python train.py --num_hidden_layers=15 --hidden_size=768 --num_attention_heads=12 --num_key_value_heads=4 --head_dim=64 --intermediate_size=2048 --vocab_size=8192 --hidden_act="swiglu" --norm="rmsnorm" --norm_place="pre" --norm_eps=1e-06 --positions="rope" --rope_theta=93000.0 --rope_fraction=1.0 --qk_norm=true --attn_scale=0.125 --bias="none" --tie_word_embeddings=false --parallel_block=false --init="normal" --init_std_qkv=0.0166 --init_std_o=0.00304 --init_std_up=0.0166 --init_std_down=0.00186 --optimizer="adamw" --learning_rate=0.000497 --beta1=0.9 --beta2=0.95 --weight_decay=0.27 --lr_head=0.00436 --warmup_steps=433 --schedule="wsd" --decay_fraction=0.665 --decay_shape="linear" --final_lr_fraction=0.0 --batch_tokens=65536 --max_seq_len=512 --doc_mask=true --train_tokens=900600000 --max_steps=13743 --dataset="wikipedia_en"
MLP neurons of a small language model. Each row is named by its layer, matrix (gate and up: input weights; down: output weights) and neuron, and shows model dimensions 640-735. Each number is 128 + 32 x the weight over its row's rms, rounded and kept within 0 to 255. Numbers have three digits each. A neuron's up and down rows have the sign that makes its largest values positive.
After each neuron's rows, "fires on" lists the tokens most often at its 100 highest values on Wikipedia text that the model never trained on. A number after a token or word is its count.

L12.gate1995:130105108158097127162124131088019136126127122157115127102114208075134117111131119173132126144129103111113111136097117103130141082109104112150141144127192137085105176113144145140114160123097131157087080124186182129097130208142133169171187184103113122126091132145155141086094062062187157130
L12.up1995:118101101165126146158100126129143145129116161039126078130124149149171121096152095194098148149149170161084139136194122081083202140153115131147112179059154101100130136158150164125125121121111116105126141156130145104086079137167087154095150108141168045086073193091073095151136162162149126103
L12.down1995:103148145128152134115168124148142108121142104120128182087058089129163030115128134117133088122128118113154116165139193119125149141172111118135189169102164135129059138124151155129165131093083198084142113132196156126108191179093130149190108125139116172153091122114134188128131058138155143143
fires on: "'" 41, " the" 22, " |" 12, " with" 5

L12.gate426:144127133083186114113160100139103118128142183075106119129087092114150152078132123156110151138170129125118079129128113100162071145133181111165051153138118179098092156140095103089167186125126077106149084176148139108170097092085083170112139116155104122128102159169135072166149137094139155160
L12.up426:191132170118159126150151196141121161068141111153173141135087105156153132131048125159166119163127120123105188168117108106103113119061158146165120140207111085116139158157134158160107102114137151192153160164180138108132063135136151148126066119153067169121083115171137106137064160144139203107
L12.down426:121105104117100092170142108140132162122126091119137103173091077129067148146186080125086138107113142116125159112176113170145130135255113083142137158106145121098097184118102120130099128148129155104131124160165140129098155101170095153160105190051101150157128106099161158107062031160134106123
fires on: " |" 57, "|" 27

L12.gate1304:140136115080057111187119098173144174136095134126114083111099138131137166055169153057136140105165145129173090165171129049196146094079130101199054179131132171103069133162144100190133135115106180132087154129092094156108139135117121129130158151151116150148107186154143148150122143049141136137
L12.up1304:115104123155128142172154134091144143139137114125145165142140133141129110116208112084126127059109130151174131148098150110151152117151163164092103144142183140141119148144130128114145111110080192143133172155137215137093073164118178140139160173205123200150085160102082123154119100119164152085
L12.down1304:108140119144154146145124154150137141111172203116132141147106160097100121119098180115114159127162141086123160169109157142171132171121110144159116130047187153129097126111113120118125131148078125170130130153102088139132177152120086052133162167174116183163141130194205207117113173117154129143
fires on: " the" 29, "'" 15, "s" 8, " an" 6, " ter" 5

L11.gate164:137113118127151091119164158137123098130156115099132088093074059121166065121153133146205164103150131138165170195149150118150099112077102202138141121126141069088163085156179113159138148094176126168163062138092110084131089071120057075127123179116144095103055158136159156135125121088146068187
L11.up164:174141114129111059138149128049159069160061094144148049115054113184126086127151124124152108153130124075154092111217119170127101125088160145153140142137098088126151146139152136131200118106146167112098100123057062053153136169102126174108149070075158142087155069103147127110117085065141125156
L11.down164:159154100098143058125092179110147133171113119098158146054107178127143121150154150132172143119147063070187094118152176147144142136082153124116084128139149134109129114092104136180134174089133125131154085192133059147141110093134113078115122143171128130128128165169161156149082093068115133105
fires on: "," 95

L11.gate883:151180173117151158139121107080166081170109135138077074136112187090112099139101165130140184191124134146106103121144209124115129168120106121146150122161169139107110117135174166104133099181170089106148132174126129107116102229148095189132116123148154154083082086141087111119151139091129202118
L11.up883:114168064123148146182156143117204149116119145185138107189176111121097214183143157163140125175176144046114151156223149171165152190162099178068152087098108088140107115101141158096126170159124103158109174153172134100107083189097132115160098155133159121147157119167112152075102106119141079089
L11.down883:098108048104109160064086110150088097111109151158097145159131163126161091121129106037129104136096120130144133102106162137189119212154080125072157175139119126137109055113064115131099169142166161160127095110123160156119106117111129099145121106055092067185149133096164144127078109092164099137
fires on: "s" 26, ")" 19, " =" 6, " part" 5

L11.gate1267:082157090101094159069155062160135166111166213117126131053135111159113138128136113138149189153131108107066085106180169150118049100121151178126160147086109153138083098132147086090155090143168129130173116197146073099151143087149108148164120188097179165181156104122142100144124128147181099138
L11.up1267:148155116146125090126164131151110129176175084087160123083089100092162109109161151089118162145115168144109088115134172167132095146135171121118084074109064111178148100137162136068192123181122114123052087116072086133131139153132094173102134078128130110152126175120144139102116153132138084157
L11.down1267:112012151131140132181102161112144104197109111176111145159181126163080111148108136181162079109061147121105154107151121101174109153162154077154155172000124112115140146112169117103112123166108133181157110097198110063132174142105120075126128164139084108138123110131114120187132102105103132138
fires on: " of" 26, "," 21, " and" 7, " to" 5, " the" 4

L11.gate1647:115104170064082141167170122120186141183168173084120075102159186120154084127167088121147131115079098110156151148106142138115096164098111163185129162118160104066145106152131153135115157135118150155112097136087116118142085091189138111153132142085139080126114126130075137133092135058213091135
L11.up1647:110121093121101070135180131111140120107095135149157134087174146096083107150103157166136089129086089151096101109095109149171114091108089141155123119128123156097087079172117129164138124181138182084107121078129093084179143162157107096133121108136176081093146178143136131130139101122153128105
L11.down1647:125125101163115106058195129126199171091117141140053134122209134123197079074163131178076105120152146151144094107165145198140164101108086098153101122108124106136113149166117135115145150153067140112180095146148102093102117084103118092097095159128119134133169083132162161096130140118135125141
fires on: "," 63, " in" 7, " and" 4

L12.gate1285:150104109169120099149122126151162140149135142073141175129100147127167140117124110097167099144112121097138118181179149134139147114106167149171142107125126157141099113141173097127053115097112071130094083126130100149143114112092118160132151085095154121171114097162078101181111163129145121120
L12.up1285:081158115141151122124132128179127084080171143128062125106148173161142180127130111174145111146074121104169130082084123157156178063171152132176026121156120170133133132149107162137076139128204104133146122132095179194136098166118144161148102117136164143126094115169088130126084091142132125138
L12.down1285:131122146144100107124085153107121113039120119132136174116124140179110111160110080087183128169119101122151082144182100177090114141002154138178204157110194221117157164116143149126109104196162082186167135092105118161139105107121159154099102101083196155109064081136113077179100112104114171054
fires on: " to" 37, " would" 18, "d" 7, " not" 4, " could" 4, " have" 4

L11.gate1145:141071097122153126143131109142144139157186105183151105116107203143131185103151210165106057097122093137179133148130080153140104170151189106087104101096181111100182126133099143126160101119155079173167162198172112106150153144148122098080133110100086116129119140142156122174125107149112104089
L11.up1145:115105086114112111142130129136115135115150151080142160150154133104116137076083157142098167140158103134162103107181118153192162169117202116134135142150128079136089129133122173143131164144160146124169156098091143128106117155126170107099147167186083147098111149146106093073156090152139147106
L11.down1145:171155084175132139148128137127148077208138158124118089166116035114168146159119124136138168152158135124190126081160124169095130129072145127089145132181137116097136151117131072174158115106112100109076069148145137087172138096137097162122159176091102156137139127155116210137151112150124146158
fires on: " |" 61, ";" 6, "-" 4

L11.gate917:149117127145141100104187144186095133081159133113137102146100130118123199031119115133172143112118128148143130188112140131174169143079147158143184177147120124138079132107129095147122110132171099151109193115167135133126121060087113124080147155132172080148182101060105080110076121139114060162
L11.up917:118162106161062123142171115096102180076172113155053113118118123188036115092108119184076170184168159182145114131144123112162137116149118134133127173114140122151089155113141090137157127100174144144102146131146139104121076096143194120066135129109106144127096091112112114148169198076146131170
L11.down917:149115132150121124112122143110098159060132108144146129105158074162117106131142118193111123084191134152135134164170152065113100122200146147094090090069142065139101115138123125104196139107136197130113189137122040117199110094153170074142117086111102213118163149128170138174099167088145095166
fires on: "," 17, ")" 14, "\n" 11, ";" 10, "-" 7, " |" 5

L11.gate951:109166107153106090127145103121058096194079170069116139134156150077138094145092139117144142124068106118131148197112149156161184110123141152206117082147138121118093170140142143118143129091134127069104110106092105147117184173085138157130166139177112064050124112110141137122182135073152080168
L11.up951:155164115186107088126095118148088109100147082149108112220164106085089145131111188186118135144145084068138141201098123189049191140132180146154191118183178121113106080140167099124102137124111128080092117144081153122083125129101134075145096131137134133164134103160146116126141114138125183139
L11.down951:125134110072121098158114087103111120090128167135140183122140163098146181127152119128160140114164093098185106144129099133113136111053133129145145145098131181147153096162130180163083109129173108130103145109123159170092106176183101156127093138092142149136144121123153119118081066214166137098
fires on: " to" 34, " have" 11, " it" 10, "ly" 6, " all" 5, "se" 5

L11.gate1721:128128127087133066196169131122108116152064074115148083072105129041141115171156147096150151122080102169157101122200192080123114142073173155153076195105137070124150126168143103142149135117134093154120127096040105161183099106088103140071134097088146096079068138135080074171154185165130128124
L11.up1721:216103101143131148170168084232086130084120069114082120120136150119139178118105148088146191150135191149174139158110094120121137131139093161073155165110153124140157126116098077090147152143172116102126159124138162124133178072082136154083179111153125107112147025099186106107082152134100130185
L11.down1721:182149129130120103164092103115061077096115111153092088110143123146141146211100082116145147104049135143135122143127151104180118134134138083168062182000141156144147149086158157107149118176164119097163113122108146151175146103084126149091119092156156065115082143098122129214141124135120105165
fires on: " and" 92

L12.gate1252:135161154100135102137158151095057148113103135156118161096130149130141180095174106096120109108144085124142063197142138093126138141146111171151098103178140139075148134129087115153107163170144124102092093119137129041141102141176137145151168124101142141182096123167112157125097169040149080145
L12.up1252:136133097100127081077135139158114056134128098150159121129166128131166077121127091096163139228093126088089149141073162153163110110096124156111149169163078141180161062136104140211164137137087140133158165118076148125109115093097091099157163135071157107132136156139180147124135133180147134170
L12.down1252:168108166084077086097139147088203123104101124115122046081108104162151155142139166081145154168126152149075135152100124109133116138255171165131096177139178114138148145083075169131172116125138089109137105154137139122100147095112169123067149122105130188153135070154070091153153161126170040104
fires on: "." 25, "Z" 7, " Ni" 6, "A" 6, "E" 6, "O" 4

L12.gate1482:168081127122151103125215040101149103130137085133132155123127127079165107145185153161213132117101112109138119113163111147109118132103116102168186118176203149101051111092126075139164175146144108138127095154145153119139127092109175176191122129077161062161118146133172111174135083130173094122
L12.up1482:066124115169141124154132095106082073105160116113103138105123075096167115176104141159076148163167123112180132122069133162144084109168111183106176029085164075081133131102176099091119117121112125160076156099134139125119115114184148126116109174110130125164161106103161134163137092095125091190
L12.down1482:070150131132161114156082167127118188109167079106108145100179131117111100197101067174049065126196065161085127104085155131093163170197188141118132126125107075137132133101135096143138095104162147112195177111135130116073167110117127081118095091104073175150108082156176113098125097126095104106
fires on: " |" 33, ":" 20, "|" 11, "-" 6

L12.gate143:143145128113088066112126164094165077145100110102140140087133157134167114113177088136173173114183135111133067111145205200124126152124126152122104088150170158106146132146103138142175164050128141145084108178130092095158138100117095091129112143117119123162146124078173164106113217101146098190
L12.up143:077100062127139136127139091107141114079164144102120126108109157146107101136174104118111104077088113084192155148200121142148087103049126152162076194089172068108119130135148082159162141075120207105096107150131106160178137104162131109101148140089128088137134132072081125186148131172132051091
L12.down143:159097110112087152154120155116152156078176147111124101096216139167202142123110089129128150155165154139177139133116128116134107110069122146098100111051114091146080137106093128163059165132116083161169134185155142154038173063107134132171080144133105101119144131068135068148112119127134161140
fires on: "," 96

L12.gate310:075092084147167134145127121140108062160128089151096129106137111113139113145165137140136145084111132167209158124127130139173103143142094119172195152131143126107077138031084202103135154135156100175139142166175178136150133116089164125092128177068189136157127133135121135165120138136133073120
L12.up310:122134106085209155187145147117110135123130103100132101155145158110156137135069106169089166139106167173150135223140187139162091134137154102146137145141123200139148066144207173107147172144115086111119127078102177140178132139118100144185140183097108129207187171173198129102068050108071122157
L12.down310:151109113166171127145116140145133106098152144167135087141179143089107116162140136141111156135138104150120141120083116127177147096163153085102097129146163074129109101125175140094159113148091141109156132118167177114077127145144144140152097165058137150113123100144138133151116124123092055139
fires on: " |" 40, "|" 38, ":" 14

L12.gate1470:145147112115169150115072127168114093058163165140081093124122156086081126150105146119119196158107117128149110104131131154144149164121073088159106143116111157121027110148069063111134104108165145129139145149171158130135215144081150098087112102156124183080118129117114161156101128137164133146
L12.up1470:100111089129101121162178095138068118144133137156130069130110135169147068069119115102063111127110088141122081073095124093132155087145130144130161159170172076060094125131076188137137151048129121160155117136063108105155082203110163195138123120095119209114129129168123114133141087126147155095
L12.down1470:102117126132185144134084085126109073167120154087172100172183069153105161118158126094097160134066126109076143135143131113120174156125130116163102126190126183147083140141155107084139126117184201115144099167127142066128152115095187121106151148137138120059131091105052096144151105155102188146
fires on: " it" 23, "ly" 13, " himself" 5, "s" 5, " itself" 5, " only" 4

L11.gate499:151126096095161107148137052086138142127184156130118085088148100121162160125144121137189209109102131177122119073135140161151108164129101126154122176155117152118122069151096131083159196136162167191189191103147107184130141097106198131090117096124132138079078152139164140081138129098150136160
L11.up499:117130169117136106130126156181114057099123119143056080119089113126125133102144117160151103145100115152170138078101133085097112115081148150089114156089121134145145099103176074129149100119121148108141165161119191118142108132133126116102094168125201089160144206113096167129102109115146142113
L11.down499:143072067123117117123109135120166154018155143155112138172151146137171117149111157094141153154145119140121142125151149147169089147125095103104071153051136124104137117094120115088121110135089138166200125155079101166047121068184162136117130119132102134118132068114153145120168139165155129107
fires on: "," 55

L11.gate1708:158117160087151134143107124156099080172151114127113082126093111097143157135067126110157154132072081114112099150094151134122119107097095172099146202087134122068111085137142133167111128126158113127163119136144142112109081096142130102085083113130122071097124094110136110165108170035090174149
L11.up1708:096106159117090203178149156120114175136115103144106164111082102156122192118148086101172165146180129110065143173181188172090094162124117190130120121102133110107128163102133111125158086149120105152139078216109176100211117116128080127159129175153160114161113172106082104123136155145142139145
L11.down1708:197138146158115096137091120138107138110148116119112153145068145126127160162084161017122156155104152106122136143091117135143094128057153111162138151000122123071078077185150122161111147117150125193130141116108113136144109062120162066076124096081153121121123135093135155128100113126123140118
fires on: "," 83, " in" 7, " (" 5

L11.gate1792:141109095166150082142171167128166074192124142147213097120134107115103109133179140121143163110125121194212099131192088122146174129085127213082093191158123088147118155142193141133116143128143115108127169148100148118085071111155080158189143120149114090126112125201176092170200119165144163171
L11.up1792:132076069106133164153092113096172119109165132105173099099087164164139156118142083165167096138131134087127172144180162140074171114109131128128121182114127108138120150111149135120129167114142142131156115175134158097120153148083170137130095129160174144150076155154148141166077126150148129142
L11.down1792:044125155188091093079112121058094120080085138141084129098177141098130137086139171104184111175131147128124109095118161107150206109127068142145151126194098183118117108114104139179168117170162123148115170128097118126074138169144063173183162151112129143124077133134132186124147174090119121181
fires on: " a" 42, " the" 10, " an" 8, "-" 5, "ax" 4

L12.gate424:121138071096093126142120121113091164138133126128106114159144123134118173156165138127130149086170064156113058105132174080070114124115129175084056143118095097116134069116168112092084149129130159135102167109119148081117113076079162154065132099134197121108074149109114060176085126088122160142
L12.up424:164107134161143071097111156151099139182129105114150154151170106141165146123107135105118047076180110146139125156083177067151114179158143158093077107114107143174087142064163100110083154101163093146118146105153076110104081078137137156096135114140171185112075091123151090136128101105136133091
L12.down424:131131092116111079160102095138073081170103176117065158154158147182090065174142154133142128146095131120120105095173165094052132133173146114103127138064080116084111144113216097134086089154130126145133123160103138128152142151087143122079096134108140207063106111102094103164137101062094124125
fires on: " by" 15, " of" 14, " and" 13, " By" 5, " in" 5, " started" 5

L11.gate436:136080116167105103127151178052118083161144107133167058098100132099089136188162109135181228108187113115126109120175130145084102203128095187097152119113096059075110121166103126135149106122182095112125077128139149035117168108143091163152156134095129086101131156143093061161168110118135107132
L11.up436:085114172133132071072081159141083110088141092089084092147124121147086135125126124173098144104169146141103191120135127172136123130167134143140160072114094108106136161098146114122161098137117124120151156101149144102144154100092132140101117123090063142142134141103123091157141128111127041133
L11.down436:117168128123161109140135059098101160075134165142158078093098060150134095126063121110064098128080135136100142144144152104152133116255163145154135113000130093086098144088139147117093101140155165098202149110168126156121071150091172124129106145120165168087138138121102136130151118173136176124
fires on: "," 57, " (" 11, " |" 10, ";" 9, " and" 5

L12.gate194:106102128141195156168105083126149115104138173201067153149072138127101135156126154132094140093125175088124083152163087145153134107123140159128144085095164144076122156156104176083108115125150119126123148128117121114188122119149127140163124081158092048125173128138106122165120141094079187125
L12.up194:139096150100075192077117111081119151111148086122133155115091106173147147126160175094132107150110152156138155134115136064145130116079131116128134102102117131068160129127153122156175074147107175119134098143108151130168096076121144144136153106097098137060108092117108118184118093108100099147
L12.down194:102135100136157127083141123186138116136166116136149132148119122116112137156090133072100115138110112152072182157181144190148076146154150088124090180070134063126141110057129088182111129147093146153149098132191135147131170127149149077151129154078089100143148120142128155158165140090105112087
fires on: "," 39, " (" 13, "ta" 5, " who" 5

L11.gate1693:125136084184152153145158131138136150150113117096119128130132111105151124171203126152138173183217097127126146080082053126136059125183102100103132130127120065088136120130135192107172116105210193100148174135219163153167095102161093148121115210112150154091109143177064066121123121111160070111
L11.up1693:114187130164072128089088142132150099181127137154097130103075194124097163150135138146087151139200074089207179166121078103199128115122167157144170164130128082152163120128064130116130161075109095140114120150093108117142136142043141167135061154128128116134108101161134122088095141113124142178
L11.down1693:111128128199166074113105112146195117156127090116159084122089106088098137132150133156140163142201090113145124118125081118123132145255153138134136145103160093138163116137068218113194132096164104095112165134093106117128124061126134171125090192148137197136132115185086097122090143079120106088
fires on: "|" 50, "=" 22, " =" 22, "-" 6

L12.gate269:112177125167135117113114039183178087155155141139121138160104144093131090049068139152164136070185144147150122129137147128154102143090077144122175129128129078139126107124152179143175140165159089118118098112149174134163077127133184080081103194127107111099144197188134152120068125149131132108
L12.up269:130118091141106110049133097104147132166088144166166119130106136114151125148156064176144092142139140170152096121110155122121129153166155115131124118129162102178139100119121168084105146135123155101114130148122115115177096162127122118106165123161120072109165096132203103115180124137093219110
L12.down269:114134158143107132071157123145126133162146102128120088148149171188164191108089150119124128138149168134154123099163151123119150194096167122134120119135132138126194100171160161089131149113173161084158139125114128123141099120108139122127104180143128158148108147109092163156135141072088123187
fires on: "l" 13, "s" 13, "ol" 11, "t" 7, "ort" 7

L11.gate755:166042131111076155146171137153164141130150121119134137150173124127197189115151110147182142210116098159097116126099080143102132139118080136129174135158146141157102079137169178183102180097212163133158162129147126119132055175183159125194126107148094137123100145161143123164109161165179112089
L11.up755:203106124097103106134148106119090120169125141178116146116106142076101125184177122125114160164170144135138095166148152130159126209138118142146171188077171132128130063134148099098122137121051152080097074164089158128116098139139088159097113140113152124141161121150076091111079118111153135158
L11.down755:075103114109152136159183137140141129142137116154112145076099138113107157166200146156131141140122130190117146090150138115088145141125050087138159160143105040147188148121206144137071122142170214102185136114095132123097150139116180089116126152150117116116119125092099155093135149101027162129
fires on: "n" 12, " of" 11, "s" 11, "l" 8, "g" 6, "d" 5

L12.gate653:096155126184140188145082145135173141182133096133153147120091113140118156098116157138163123095151066127168157127136108133136085146102103179137120142154134080083186177128100147102178088174213091126226062113152134124161080095099089110169126110121139196145132120133074160157140115092161102149
L12.up653:167165112133132151116160094109116158154169133151124187141138159097136160132099115129181172102182131145113101170059166160160119107124133046150129151162165152165084153086136128093093202150150090194156093139162157106186102136102114130139072131115154226181088153124213175137183163102093116172
L12.down653:091110104126132134175126129089099135066168044159113110117104110100195108160119140061188145157170142106139090163154157111124135124255166157084181128090147094050136180121108163138065126179117119118162094140139164125093113155135090180133114171159111102153125126164147116121130167103142171098
fires on: " |" 46, " as" 11, " of" 9

L12.gate604:112118163126182171115093131167158129167101143145104082191090128142071161130137127102177127114132114128201132094143132135109079126109078125113081199130130173102168133102135148182151184094068119201154095139124157115164167113117135078143137138131152122148161110153049126137108129090180141136
L12.up604:079081141072155158156149099081136158066085173083179156122151171138184190110152154109181128082059121145112190112094164135093097119143167156140147156150142174104119123144077173135141087128124115183147102172157122142124126121140092130155128170131108137171100122164093086132093116170114160166
L12.down604:135144174104178157213157115117118111093077129076110198160095105176155126136152138116125143105097197089085122153211137134140114107194109125138157160190140109120122104082065064103115140123103147113105073144153118128195195153125164125102143165087130106139107105131145176155112114140182118139
fires on: " |" 34, "-" 18, "|" 15

L11.gate196:089140160109150137126147107082103178099108088075118119098084112139145132158133149075106143149118125082098139145173132188113139138061155153189120117118129117095139142119132099152132135112150124144153115108060078111153084155094090177080110119138138120167106162161106121144168133143121156075
L11.up196:092111120123142101144097088113082159125106131188121135126103082118038096148178150129083140149122190124130152151163135152153114136093128123137094137088084117108140166114157138144095073152200114128128108143131139163141170156117145185081150094115147079113129194159125134203108104167130102091
L11.down196:149090137105086115126070095067108147139131100145183083174116127154106114109113129057109142133088184185169107092126128099115123140138145121186130164019117113115097100117099113130093067125075055170133169139139103154155060132115139084151085136096075096136129129115101163125141111125024177078
fires on: "," 37, " and" 26, " (" 15, " to" 9

L12.gate1374:088153132122087144111167124113129145096132090145215160118110199171137136199139165157134119132126171114104146133051123111090113193107140129170175099159139121122139133090146132109167121062138150165135126154165180106112109175165134139115075144099072100130169105095195082104172123118197159060
L12.up1374:175192155193147068102158117115093155142133118092148110124137158123157110144134158122150186183123117126122071171085092077104130084118129102176124149160096097113127109079095156075078151084158140117172166169052151159151163118130115072114135184144070094140093101171125110093161115107114123142
L12.down1374:105154161137113121192167116082171155107180166165140138131102099183146141154160112129062102123133195117084123153162123173148165148080098103105143173209160135090146074134123140098143086158088138150120097149109154114154123157109132087123109143153141044090071161135151107132096146169161148102
fires on: "-" 31, " |" 12, "000" 9, "(" 7, "ll" 5

L11.gate1519:195052079165144139143129116126157168116048167063073120077070095072107173126183161133141147133128133144128122143159132125103111116071136163130180185142151099069136146131108154163084120099105104161144129137121087080102091106095138153148125097096121097088106144187112070178135117131134043120
L11.up1519:101129164085097118135185128085103147093129117155122069126159056121181068133096092123118149099134120155114172179107127141168152117144156108155164150129107127056112132135078126160096159181218151137196077086066108184095158082111114127095181094113114151129095139128132108104107110175165130133
L11.down1519:063137123135134126198153108133079123121152117099087127096128114169102098170137136090126122119071192145117113201138137149149123130204191117199127107148073162111111181145150099094112139131086101152128090082142154147125117069145120150105116184135127095093163151110187105107152137135135152159
fires on: "-" 58, " and" 14, "," 8, "'" 5, "–" 4

L11.gate627:097120182126109139103132128125185126210129138141099123071062120131155126197122128092137130163149104137159119122141083101104114190098098130167151139135097103099186086150120138119120097148163101158097072165095131114157095091091088079111159086177081141134089156172118130120172078164166122183
L11.up627:123161120136126149126125105097175071168132143159128114097112098166057157138110094177133114127121151149168186138149067102119139104118085155118141118113149155123055105118107130127140135085125134123072126196114127144132162182157108113204188099135089153068142107120151134169149131108122132147
L11.down627:117108148161095117107049118087179090149040097158105119126174106056150149096139129150108174142192105140111134106114088083149152157137054155153105118111112127172193126084174153159205104111161154095108130133093163120102158168123072145114122158103233176074096120169162077136122158106138113106
fires on: "-" 98

L11.gate1509:125091071096100105136123126119117125117109145133147083103156127129085151065145114063157146073137155163112146096134098143125067148114134164120204156118097082108169147143128130095159150104157151214192120154124137128074159112135138153077145166112206113154167183158126075129144132164170068124
L11.up1509:109143135199113054182145135106185142153148161091079131123115126084141212108147160109143165143104147111124152118130098102135183136109098152163166148066145074117182104091116133137141091166116139154063122105132108139094215139146074163110105140095123086140157158151128152131103147154127147141
L11.down1509:142099181129163117123121059114090104141180133138143187174143117092104135145108115115145146085138132146149120125166102114106135116113085125158119120117172073117104152149190106103150083130147157046134103144114139128131134083153096073109121097135136142143130149120140152104071145125171163121
fires on: "," 25, "-" 21, " and" 9, "–" 4

L11.gate1581:087160101149181136084133100115193118152154137167152131145130116127094174072112176108144119154132076135144140161163192107095114159125121141173137156157159135106137133105116073192098162118135084112047130185125131144155128053136097123124162157099161137108112130140118127176061064097112111108
L11.up1581:118146073064105085223132135102160108135146100186148141100083128133085108185159165096117169085126093142150158090167073099120148117156141085120089128100120142148188066093110121123154122120172125126120151173098151205138132134081099181137147187151151118084109150162177138127105144136142108135
L11.down1581:153099176115137101111105120166137161116120205177177049160165121152121161118168148150093128146173110113112189106114112166119105163211111137170133164091178184109175114085137072158099086139164133166111163131140176153129124150106102075085123125134152119097120119130138103161132147093134144125
fires on: "-" 79, "s" 10

L11.gate1717:136095111129110112137072107150117147135117182167094148174127170173137078141138163108109187108157094112182094142168147112146067126091102102110082172086099139147102090161132151127099086129109161165114112175101110144113109127081118132135118125098078102138127100113101107140102133149115138193
L11.up1717:140116084138097120086113129085166186116106111118143126155094139154085091110097171081113157131105143155178126168118113089151083172068132104132071183112065076109155089124125036130136138151159116116137133090081119109153112179129156120133134128070178104105141171073117109109160137076141116138
L11.down1717:120129111118133141174064118172136137078077111118167118090105086125146138125195120105136222150125122105088113085134132083120127117000176162030163081163138108163113126142183130177070111151152126138111135112134126121110145102149170095156086125149096087138168136163099092143102147127122172163
fires on: " (" 33, "," 24, " |" 5, "\"" 5, "\n\n" 4

L11.gate204:112168070123117145183118134117151141127117145161147071131136147155168109153141070093145114154140123150042106120129158099112104167071089151149103104164147082145139130117129095132108134131136127070102142125149089098102093119141098136148151134156157117173136138099107091134184152129130123086
L11.up204:133133137150089176110144124152145139073125101067100071133156156147107172131177146128111137178177084083081111117161104138157092112063144135154089128105164124117110079157136143110165194055124164223152173195154130130107068106178093137063073088113146127173162208111093130118128121096169074142
L11.down204:114111143125106153083109141107119113095113179142138140106164161134169126114085097172099125125128101099146127088099188148147164166099104156099100098153114114142149133133092118136132127117056093120141081164169148098110162127131042197078150131100109159162129145074126108128133162071153137175
fires on: "," 57, "\n\n" 11, "\n" 9, ":" 6, "\"" 5, " (" 5

L12.gate722:152095089138201099103144144115152096147090131232137080095090130083127176124109136101151121131133149136124158117136171104129029116125133109144184161134137177061125110100124105175140164101147081175102063124180163197149192105132143154210182136118185137144117100185129148155144074179126099170
L12.up722:151105093155149100111122137189153109159133105136096132079132138120128110116135083146118176118147081141160219120106111092112138146085174144139114107170127133106087170045099089128118179169154106163139158164187120125127102141159175170160150143119138127143111130137075038137128134124137086167
L12.down722:089082073166140128153128157163131118120153141098105122124099174107168129121122201131135096159091148094140136134108106121148101136170124097103120124129052145060163191072181083112082214173092128112103163143143137171050166103077163159138151139129147154122118096134094140101171142166165047153
fires on: "-" 48, " |" 11, "." 6, ":" 6, " –" 4, "|" 4

L11.gate1391:148036133133165160126213068144135095210062098139140118110089121103158137126179153103167124152142100096113105122172142157090152138115124122137106183146136143172138122186122129124089177130135156086188092155128096075115136139141139101115119149107114141103159102157134153143132113030085131147
L11.up1391:155155143099142112149120109144091177114158065150086145089142132188183135127133133095157133114107114124126148108125083063121093117102125111102139176182105129168112136100119127124171078146159134115095128136150139104139089133137182117132176108125176140100146181152147135155125135200119137143
L11.down1391:180120148141134148145134118187131085144077143165146106075059088109189143089188145101128130191164109097160142137117139106130152141182102151146106138150107067133094094160128158054143141078189184107155065150156103079123198133105119076095122171109140108098130177170100099101114122085099135126
fires on: ";" 43, " |" 23, " 0" 9, " 2" 4, " 1" 4

L11.gate124:170166131162185145102096142145126124114118133103074170125122149179120104138119110180121191095082077132151140092135133143118118102143074137094173128135205051112103135101177150124115112142204160145159157141163167124119147116145081119132179128147125137108067106111098095161143140098127130139
L11.up124:176146089101096170164119073160093089097125146173107088105137129120110169127108159131194134145125130131087165143124123091205124140155083174051154144076133202074128124132080135148123140137138061146091147115175167096169118119167117146134107116082166121151083126112150136171107159127111151157
L11.down124:137131127097144169068066134141157152106146115150174107180157154114181117103124164070110156113089161129154116131162126137185138130205101146158142100067083064169185154150048111120139146090164139102070110140094162108146102142090120128111126089143064167150094169128116144040108091176148159112
fires on: "=" 50, " =" 43

L11.gate333:149048137124195156137126105118126092112109149173115105135129068136157100117152135098156155126104127146160133100159099107129132149082147147108131182145153146099058147102125102182128112134147142114165115217060162126137150124120153184118121181197088156127096143201129115141129167073109115110
L11.up333:031162096110147097126144119147097108105135124106060136193129116119136119123148151093126157134148135131097073105128125171135104129158050115173142136086140150099171145082151171109122089089134168083107108124088129138112124132129088128158143136094150140102144116097123137142159178135136103103
L11.down333:128086140110198148171127127106144122155146143117100102125153170132105136125088091089105077179061096110153124123117121120120121142093114080130172133126163163115088073123072121130086097109141095091189108097091148106125102094127099127105121148105141093105103136156132062119100100079133122104
fires on: " also" 36, " only" 7, " there" 6, "ly" 5, " Championships" 4